Weights of a small GPT-style language model, trained from scratch on English Wikipedia.
Size: width 448, 7 heads of 64, MLP 1472 SwiGLU, vocabulary 5986, 41.6M parameters.
Architecture: RMSNorm before each block, rotary positions.
Training: 667M tokens, 10491 steps.
MLP neurons of a small language model. Each row is named by its layer, matrix (gate and up: input weights) and neuron, and shows model dimensions 192-287. Each number is 500 + 50 x the weight over its row's rms, rounded and kept within 0 to 999. Numbers have three digits each. A neuron's up and down rows have the sign that makes its largest values positive.
After each neuron's rows, "fires in" lists the words (lower case) most often at its 100 highest values on Wikipedia text that the model never trained on.

L3.gate598:507599445459524460516539603450436414498536488475598503457595462457567454433597447476434522494476452524519527396497496483511560574434429595444473477488522489494464485453369480550590479519577570437482538498529462475440465448547470471486462508469489478547597559466434455491544455474519495456
L3.up598:507578464476543445494451533444470466452553526460488472447550511466580452442581583548520489529557536478511482553508474464446547487526549543444500441422522557659451598451505526468487448488480552478478470520563577551483475497560540557548428413558502462619543498430515466478534432535438588547
fires in: "of", "for", "without", "into"

L9.gate322:612535506516401434513490607417522514448543553453430576536470450566504537406430502428494431472505438521445517581580500455496486459521524478555498662591528514535608458374441475377432423516553494518505492464486457501455503451631463446562494468544474515516521572422481507479454492432466475532
L9.up322:469514450436448527449599557509465485498561596553431468609454445525436507410448433578529537483647445496474465568543499475560508523509499428536555486592544415484432475421571485559539396476509495595498464552475540539508495345474528522638442474493518551488505565519551535617458514523515499475
fires in: "of", "to", "with", "by", "and"

L9.gate1133:421481457503443579516560587520398542575556565508594487516579538532459511455579495490499477483480500557503588435419436483398435564479445520526527563573574467501403528461466479451435518424450524356500524516437560410491535516480459559483538513503505487421540599501471517484511542462518543544
L9.up1133:475592466507516510494506472615493491577542500477498525460480506477436580471511507543480452583541495480522530557433507577507501501424505450476548488427519537494482402523541611499625566580480583545439550471492500565400465418458530580533449427511500552566536506453592377494464406512481439481
fires in: "after", "of", "while", "to"

L4.gate1218:562597562557493517498487509381464466534549503484442529401512494484488483478373544509579487466521440467554512493517556583462543519577610588503500411502505455544457470520488520470567471483456541572471514474521547514467542489500500437478496550476477443512516531508462530588490501495563543568
L4.up1218:495458535532517496462532570578541567520490533416455475473501430477503475584527438567605438493548572503477518543530499526509443459484460420535554486596516541443461454480484531474551477597567496563538471395541459396473546568581593532516410546563524511507564482515435540578492385583517500508
fires in: "a", "one", "two", "four"

L4.gate918:539525560500554483560513578459503505532498493503512452504533484599448523553441543473511521553482490596504603534565579548445493547593484519458617477499488550514394486510533500454498441477567531486565502464488475461465495472441436511458469516388449496440547532473571492495572397487588489469
L4.up918:497458589523475556530442499449522572517448460468499433505513399521565579543494520389606499572531541497518494561488472444530545545528491552484600583485482567488510518486602490381488386521562543522463540498473486455470609535514477407487448459409468471540398517419523586419531556495491425443
fires in: "a", "each", "one", "another", "an"

L9.gate637:586585470574532532550496523531479492485377472472480470423546506572520555429482470487477608442531548426456473567511493436520531520400455468512383487424521469549441566498539509471507453471549535553535517566504507544500592386511549440436472449472457510492521590509454525449412352498528604545
L9.up637:514509513449522608475544521521484457454507448449467428556524448479498506433416511560464531424445501454470506500473507545498540417516537430547461581489675542501511511478439509432518419488511525557492466581541385456499589470424508500497431543534540529451541478438530542479502501536537504473
fires in: "of", "for", "to", "with", "by", "in"

L6.gate163:499540595521552551482470545432549440433552498478423396442542502572422429480455589500484442503552569482561412473514493560396572492571438542491556496484507629393495495544570497471483529587489446541458476523520445514513470569519444477594436463490506532495573458503482549466501514565548584461
L6.up163:567464545521432484573526480544455541436479503501440493475463496540501492536433507512495441478586442461463582488505490461476422478546511485483596436506489544445571568517486472516491419552487529456518540503546545557477438556449525485573512521497543554534376574470584464479547447466487489494
fires in: "was", "is", "are", "be"

L9.gate444:540532449549526478444456540585549515473544648422522524572353432427567471523498504446595566428575529441438488535506430467471468522523533505416507566495503518522548571501472496493465412474489602532495437488456430414530563444543479477474511591558517504515538520472473437590482497510424563512
L9.up444:485494423537488458482565566512361469480557503488462405474441521482518465493482571487462508501666464408507459464510547554539542502508629500459570552434479497574539606436489492616471504497526482488492488552456518401575468476546436505433566468554549584523415566433457509493475488526417409470
fires in: "of", "by", "in", "among", "to", "for"

L6.gate301:528525491551545543453537442526554459431511515436510604499451496474530533474498501502445514580464505507509524576568509569445451489454592506516488517585509445529473462545496477551567569513461561514428531545435469574525472488585499570531524533516492490460489466496440520355541547454461444438
L6.up301:526542478518542431445458499473505514532538615505450568527521613471484548506563583480462526512493512454462459567513587519529456538520483502507535457560508420517504471485528476471499543475396590596529529574479482533558469483549479599541404491547548471494497558477470553374510484493498466515
fires in: "00", "000", "30", "32", "31", "letters"

L4.gate1291:485495542562527465478601630464513496602423499515475510503565532520472528489542517487464533551542477562444511459494522505505479546413503533497520434525525444567565545528533498481369461485502394460583447508430528394478511599487527519528523544490536458478492447365590538517468463466557471563
L4.up1291:504474453416527546539523497484597490489609560476478492519440494466409472455495541554510510475463440582479522513434560569538499408472502406508511545555541494436554523532512538506543504459462434554549506494451446453510547503559472469460565480524523507558523524611583544494461559548529534525
fires in: "as", "while", "although", "in", "to", "each"

L3.gate805:620504638434566560545522489478504490545539551566440455508547520499450478553484551521604493537557480489548438537508505484527450525530496462499525446434496461511499506571533504571513541540558493437485512490485440550518514532564504483555525478515560436448528392444479551498438586526505562505
L3.up805:607479475493425544489440469481480528528473509514483495542623493502561553529551441556569551462533557500545514535478553550506548489494438408515603413515544507537477434602488480517452564485481583371475478509453400486576535439556550395491619456433526547546545498471461507566464569467523563488
fires in: "while", "if", "when", "as", "although"

L6.gate569:508475404463415465594449523500505481500512446423513455461402493459525545428485520456442460533478568551446456562538479517419551500429498473487552547494590587472421460583481416443527530467505441466484478454534488545455529544539519460524567496447395551524476430501450526407492367449472558508
L6.up569:501504518472428503502490501401501452447458541501614482492519498486444506481458478478489478366650580595491443441534521507436391381504529454412517472443560531517543495465449544554484522441497553474502460464519553489526488505511512406549551466482508548550448436534518523528429490462496558432
fires in: "was", "is", "are", "were", "came", "party"